{"n_layer": 14, "d_model": 768, "n_head": 8, "n_kv_head": 4, "head_dim": 96, "d_mlp": 2048, "vocab_size": 32768, "activation": "swiglu", "norm": "rmsnorm", "norm_place": "pre", "norm_eps": 1e-05, "positions": "rope", "rope_base": 2340.0, "rope_fraction": 1.0, "qk_norm": true, "attn_scale": 0.102, "bias": "none", "tie_embeddings": true, "parallel_block": false, "init": "uniform", "init_std_qkv": 0.0271, "init_std_o": 0.00513, "init_std_up": 0.0271, "init_std_down": 0.00513, "optimizer": "muon_variant", "lr": 0.0184, "lr_mult_o": 1.5, "lr_mult_down": 2.0, "beta1": 0.93, "lr_head": 0.00288, "warmup_steps": 0, "schedule": "wsd", "decay_fraction": 0.922, "decay_shape": "linear", "final_lr_fraction": 0.05, "batch_tokens": [65536, 131072, 196608], "seq_len": 512, "doc_mask": true, "train_tokens": 928000000, "steps": 7272, "dataset": "wikipedia_en"}
MLP neurons of a small language model. Each row is named by its layer, matrix (gate and up: input weights) and neuron, and shows model dimensions 368-463. Each number is 128 + 32 x the weight over its row's rms, rounded and kept within 0 to 255. Numbers have three digits each. A neuron's up and down rows have the sign that makes its largest values positive.
After each neuron's rows, "fires after" lists the tokens most often just before its 100 highest values on Wikipedia text that the model never trained on; "fires on" lists the tokens most often at its 100 highest values on Wikipedia text that the model never trained on.

L3.gate1625:149164151077128099078106135187076112143130099118115145109093150149163138120110093051124159085148143156120155113119093103105182103153084109062095137123140088084106170178149116114154100153118083135110111131156126055074170193123127125087159119148111090138155118091135136124153145049091128127
L3.up1625:148150152130104125109173134080168138153134089142120017098094130141116170064156110093152059074102152126137200130247128172108146114154111127140086118091145162059139099141133082126075182135142139106069088129108160142089152139120134118154147122096097089127144079103092118109126099145100161151
fires after: "\n\n", "==", ")", "\n"
fires on: "\n\n", "= ", "The ", "\n", "or"

L4.gate1000:102142155063204120142150124106126101109088127091063122060142077057119157070076123189103112130158113133139123151144149038088159120058162114086142136066151130169161110095123137106195127136172106116134110126138133141103152067146218130153221083144122143096151133079150115144087186144071139149
L4.up1000:146106068172087145096149080109119108119133162143145134165123141133144083164200096131095152150122128096076048100068095142151144150142119140158112157112143167168199161057130099145155147156120128121098129159191135133109084114175088128079092178101063112177203180065145112164125093107121125107
fires after: "0 ", "0", "1", "Fr"
fires on: "| ", "; ", "is"

L4.gate1941:158186153125164132102129107085132133068202096141106076124148182109113146140075087082145079173130122100183126136160135168136147137093036109114129143105095126144117089082101121130118104112068141076091177116145107103122098139140144142068140086170173163102092130097131130086157139194099156132
L4.up1941:121146151178150120115140170068128181168110168150127093108158098140090137167156132132133102163115144149152126087150137112095096129119099162107099184180079107190116120112116063122146090114088098092149141199132163128203165176170144095118101146147135131062095109130096125095152136105158166158
fires after: "1", ", ", "—; ", "8", "9", "0"
fires on: ", ", "–", "-", "—", ":"

L3.gate1458:162159088060156117117065124105142151159126148145147157154138153125155133075127167106125128143128088126155177092149142152169157150150119108090144090111186100164151133086096090155137136176121109150132134154174123160129112169164132094115155117153149147142139166126127129087172133086123099118
L3.up1458:098106122098169080121147164120178161146180126137132155135115118094138148077106129114111109104078141160121103085107143113129155110129162089105124129166100186125151143094131072167159135163172130138178157120158134111079102170118126117131123101121140205117069143091178156117150165115152172088
fires after: ". ", "\n\n", "place ", "and ", "He ", ", "
fires on: "During ", "from ", "| ", "After ", "However", "until "

L3.gate1282:122114116203121103195092095141063121097101112099114126122108152152143151118088098118131106173054100122108131068203125152138153172103158182163113103117167146115146099132079055122096149124119149134153141137135188144151121164135140135117112135131133100231147113165126137137138156130159148119
L3.up1282:067106143149183094113168112138137076121152147104128115171092101063157161128119083116123079134095158117114164140134103162127181141156120123127066196121194100153124140156132162121124117093133130133156112142131174122146099137090145097141104120154195130185129132146167218175124123139134112130
fires after: "\n", "9 ", "6 ", "1 ", "8 ", "4 "
fires on: "| "

L3.gate196:125206155153141172099159124149118108157120104101108122095176193130171201154098149174126063138113075126105120167141123142185119122180142129173113145107161154088129105131085123197104147127083144097050057140177144119139171127121136104082138147104128161098144099122170078084093143102129143153
L3.up196:140112155164105135113104143088156125147115149167167090093155183153101142164137104166154103144107081085133158122161086146093162163154151121088108127173141142159083158162172125157124140132148121183117100135135168112142133101146106178091145153108034160084142095101129142108088142080202113104
fires after: "| ", "Ref", "Belgium ", "Chart "
fires on: "(", ". ", "Swing ", "±% ", "Nominated "

L3.gate734:163051141150082119114095168081046063105117150131092145199090156200139116100166094088093115182139130095065094089112108134155148156087049110115137139146116086165091198122135097136078152113120114169142124159110128064101157143111147142097147135082153171156117104105123119198094154154123131088
L3.up734:170144119158136144145122133095102147118133093096146110136151159165085104136143115147162138142142160130117070103143107059079179105070117174102132160105141149134133064129123085195090114098140137133158114129141138144163191117117139127151110133075120110183129127151152191132111127183061124100
fires after: ". ", " ", "M", "up ", "\n"
fires on: "| ", "esh"

L3.gate1007:115156155136129127131112147137132118152090121135102082087071188106215170079120121105112194130040181105191060131086083144144159187179127158103116121139146127192132114141146132152134116103169131131122134116184099175109180167191111194114104109064147110116108116090116134112191165076099142144
L3.up1007:107157146110108053077088130132135138094097197090170122088096136125154104107151118094141117111089110154158168143180150109153162124119159129136139127114077166201145131137119179146118138181155149094128118139116131114139133116103174127121123139128108177121170126095097158135067136144087133057
fires after: "\n\n", "\n"
fires on: "| ", "t"

L3.gate1072:101103135132059128052152160104140129165132136133139119135135133125084113090184138052172160092146116125135162119081135126161145127108130079168100110089127132096158107185138133114129146126094041149157113155150150056078094106140146073162132096086137112141099120116084157082135142114146093139
L3.up1072:140144093140103147148110085148132082148120105110136123099139144151104112145148102129130194134143134165103132094093094131092079156120113087129152138167128167099106159124122114098073105180095087118115125148138123132106081174100109161141144091084097149139135120184088153117133115080177096136
fires after: "U", "C", "A", "0", "M", "D"
fires on: ".", ". ", "-", "| "

L3.gate1800:128114182051103092117134090138070122152138201135128081108074137119136105190145108155119141087119136069099075100169089176082161163111153097124085145143162165115097087095127075151187074129106122095140082125064119116161189158102148155135128132187140086068139113167111155164090124162115157120
L3.up1800:168137136148092144124140163125128062101082179161179144102083131119136080108139090129144159123156099139163124110186201178110107118115141126142130130073161167114170152104145093131109164205097137100085137106111158158164096133232179210112154078043041111142125105113101107160170067102086149104
fires after: "==", "\n\n", ".", ")"
fires on: "\n", "\n\n", "= "

L4.gate2014:156129070126175119113080135085121112109143079088147120165126118143137153142109128093124129110132124123128102103145100117184128133106069130131093119137161121075179125108144088104164064193138130121153152132109133137139096165163146126072172123100073145134158108153139112085182093126144134101
L4.up2014:092109114074126170163122170109120161084134102123100124101133086147082154143189153186145090087211130138154128110114092126099112138131085172184156126115136140156147155145131161156109140163156156144182133131097125144159149100121053097076163135104154134082159133182121119148151077139171155210
fires after: "Al", "al", "pro"
fires on: "-"

L4.gate1937:170171132142103166109126122105155093139098084062125119106147080145182069038134106104168161086188166080138140110167140113121164150099172171134161094109062142072188168060128147103103117152097150128171137108117125081085095113113129095061139065087169115149125144096100096095135144127135190138
L4.up1937:167170161136144143116103095144141093118102157054093164123145152132113094123166037079148142117185178128131177145132115129147154241162124169148147176113129101043113107093165150193143130140116134098123073086129121139112126124080154125113137116147148137152150118133109120148203114108132194112
fires after: "U", "F", "anti", "J", "Jean"
fires on: ".", "-", ". "

L4.gate553:156089161195141158162140116099149087131131110122114140131115146112157127176108122112171117090125194069136126132103134145123136123094097111095157169045170145132141153105106130156123070139098095164154036078138155142068106168101105043110157081153144149135095120102148191140149137110115116093
L4.up553:144120122134169182177148134135133097135127140129156108125126128103150054126127146118088054138100127164147112106111154171131152061141088138122086116099122089066147098114159107137075070120088104171131118188130110094151098093152116137156115122141098132104188095156160201106158126124105110152
fires after: ", ", "Submission "
fires on: "but ", "and ", ", ", "("

L3.gate1806:122131042126162136162124116109185186099101141167115141114089138111136122087136174087109162097143143137144147132086149148144097074110157162068130112074154137150110145148100095068100101108085107084136151057139105024110105104093226095126120153128084182143158105167155173108142137130142169191
L3.up1806:113117133083114125154096163075088164143119126121137133083146196117103107109140112079074157082151164093114142144086114142102168157083172107105139133144149109150110175081122145138034124182145115064170162127140205141109133125120125114127141065177164157125178163217136125165104135154142129212
fires after: "al", "T", "B", "F", "I"
fires on: "-", "- ", "5"

L3.gate717:197095118104138128180146178141134179090141152186142153134107099148161127169065154128090066167175153098134122120139124122093099087198149114122117126153187096153154151190119112101095113094176111121121134102090134111223179144180085129125120117121115153137127156134132084209107180125116140130
L3.up717:138097174163070094148208105132104119134111118140151104161150114132160132143133111163041130060146160151057128100140138160153136151118092097137098154138156145115112112093100106117123087113148157130039040117142143147140198128079090111163159118128194057139175038113150166099106122135119110088
fires after: "\n"
fires on: "| "

L4.gate1413:150103130138122148159155157100037151149093119072116155124137173162108136171158130123061113096115183105161139110144155104141147155120070134110157115091125163119176150092106117169117177155117084117089109134150118049132159170089150178058086157117132151072149143093124092087107148107096139146
L4.up1413:169116111073117176113148185127166181149047061158107188115119120142092107107090143134099154157156158151102145117148134061150085148123120093094155120159098128151119132132140163133097098106131160122111160183140166086141105105121106103135107158100140170092093156181164139123147148149098136117
fires after: ". ", "\n"
fires on: "| "

L4.gate616:170115077105180075153139130074114160163090123130086144164137204103179158101145141204129115101084194113133144116131111094119104087146187149128088076090108146159159145136174125188090186126116121155126166137087146106174089117106096110146074124074067079066164126110164102145113180138055159156
L4.up616:171158144091105107119200152126215114164109102183090110131137126107133109093135104139065132174138178122118125140128138144190159072104104096153132128176169141126049123124143139231084168119134132129105116115153186091119107129090168104172113140081101134174169136099137122137122102159145142136
fires after: "\n", "\n\n", "1"
fires on: "- ", "===", ". ", "=== ", "\n\n"

L3.gate338:099086110183131179096127151130104144080154101120144179109121158086159160184147116064102145157156105160098132134172134064140136104134139105107125109086166094138142108105091145131142116082127153155120099127163113157186178121138113182109145103208168164080102064129114137125126071115089120133
L3.up338:162147158091099149103136105193110099157159085131118124126172136126162170146146146140101124126127186123178096111132163126136131161123150087158138154093187163124118161114062185171118078090091140147076126156142061088110221168123124088137113115101139142138217098130142117114121103130175121172
fires after: "place ", "first ", "-", "round ", "up ", "ant"
fires on: "| ", "place ", "pick ", "-", "finish ", "es"

L3.gate930:128113168185122087134169160180123138134205115138128195133102142146090122125105113131109153182099182129149140104174131132153088145157087086139166160143119089126137106109166080218119171130149073165188132084200128100152177093140114120124062141101107110185160049104133097100096118204089138095
L3.up930:124142145117182153119111146146118124123181109042136170146139110183085120130131118147182143129091126129096138164110129108081150104229110163068091144127117153129154125075126130118119151177107133155142157074131085097128125104080096192120121125093128161136193088115156128084120142164086207074
fires after: ") ", "Win ", "3 ", "8 ", "1 ", "Year "
fires on: "| ", "–"

L3.gate1333:110141165147106149106147185120156170089202107067169128154147142143102148104134168100117108137140159173117156183136146170089120178147151144138093061122100176102101116112169132120101131132065094190088168073166060121142088136134154119117085129160103161135071083088200190127183109143088129154
L3.up1333:182143154086130179149123189121174125118091101129117186131108145167153115142151139124159124135153182097159103087149122085125077134122104068080106132185096126099060137110152077132118100062128104141133139154159101104128150089109096106173121085116091159144200118125143128155181130128119130145
fires after: "U", "Runner", "tri", "co", "3", "0"
fires on: "-", ".", "ang"

L3.gate168:080179176100119148075138093135147100132095096165140121138104141151143146126110042140107133139168103135121129127124146148085157141166084107136082096133126132151140159131176104148150131149066142132139098138187139147125133131104127145125108145082160131089176115168180145135114094086127123148
L3.up168:133149164195169102109133081126143116152101076143158178167133164112089125127187112125185103077116129084136120122077122115099122070155146188098117127138117115122068135120153102110118166123075068054146131137137113108132116190114121123066132082078144119101165084082114187152148080110168165099
fires after: "."
fires on: "5 ", "7 ", "3 ", "9 ", "5", "8 "

L4.gate289:122112106141115119123108153085074082148152133069161161063088139126126127087163147149108150138160088108140115077110135113200135132120093178158136125110111151116133071108139133152173192142070089128158151112105157157150102137075163121141145170120081146156084121109121122116124138138145107155
L4.up289:193145058113159112122137121164141144154158138103100110105144159163127161141146159168145165092112137117088144115106119147124113166172108211097203130125094164060180146156150182151128144171124109141087092106144175165085112136121039159144112076092120128130098127158137128106153065108109157112
fires after: "U", "C", "p", "N", "a", "D"
fires on: ".", "/"

L3.gate1588:154166069092147127129178119156158092067161135136150119118137173145119127146140141089137097154118134127160104107129103144133132134125130074103111100115182105120179132096107080088097163146151135123128163102171102129151105200109128143176182112113133112118103135079151092111112147148094104132
L3.up1588:167094198130150097119139091114117100135134143193110119163144142112171126108144159112132062118152130150147093133071109169075099104129080131167108163092189140141078140065060091145067113132182089153099161097106141109136191172177105139121145159102147112116066172124147112115076122150152129124
fires after: "7", "0", "9", "8", "1", "2"
fires on: "–", "| "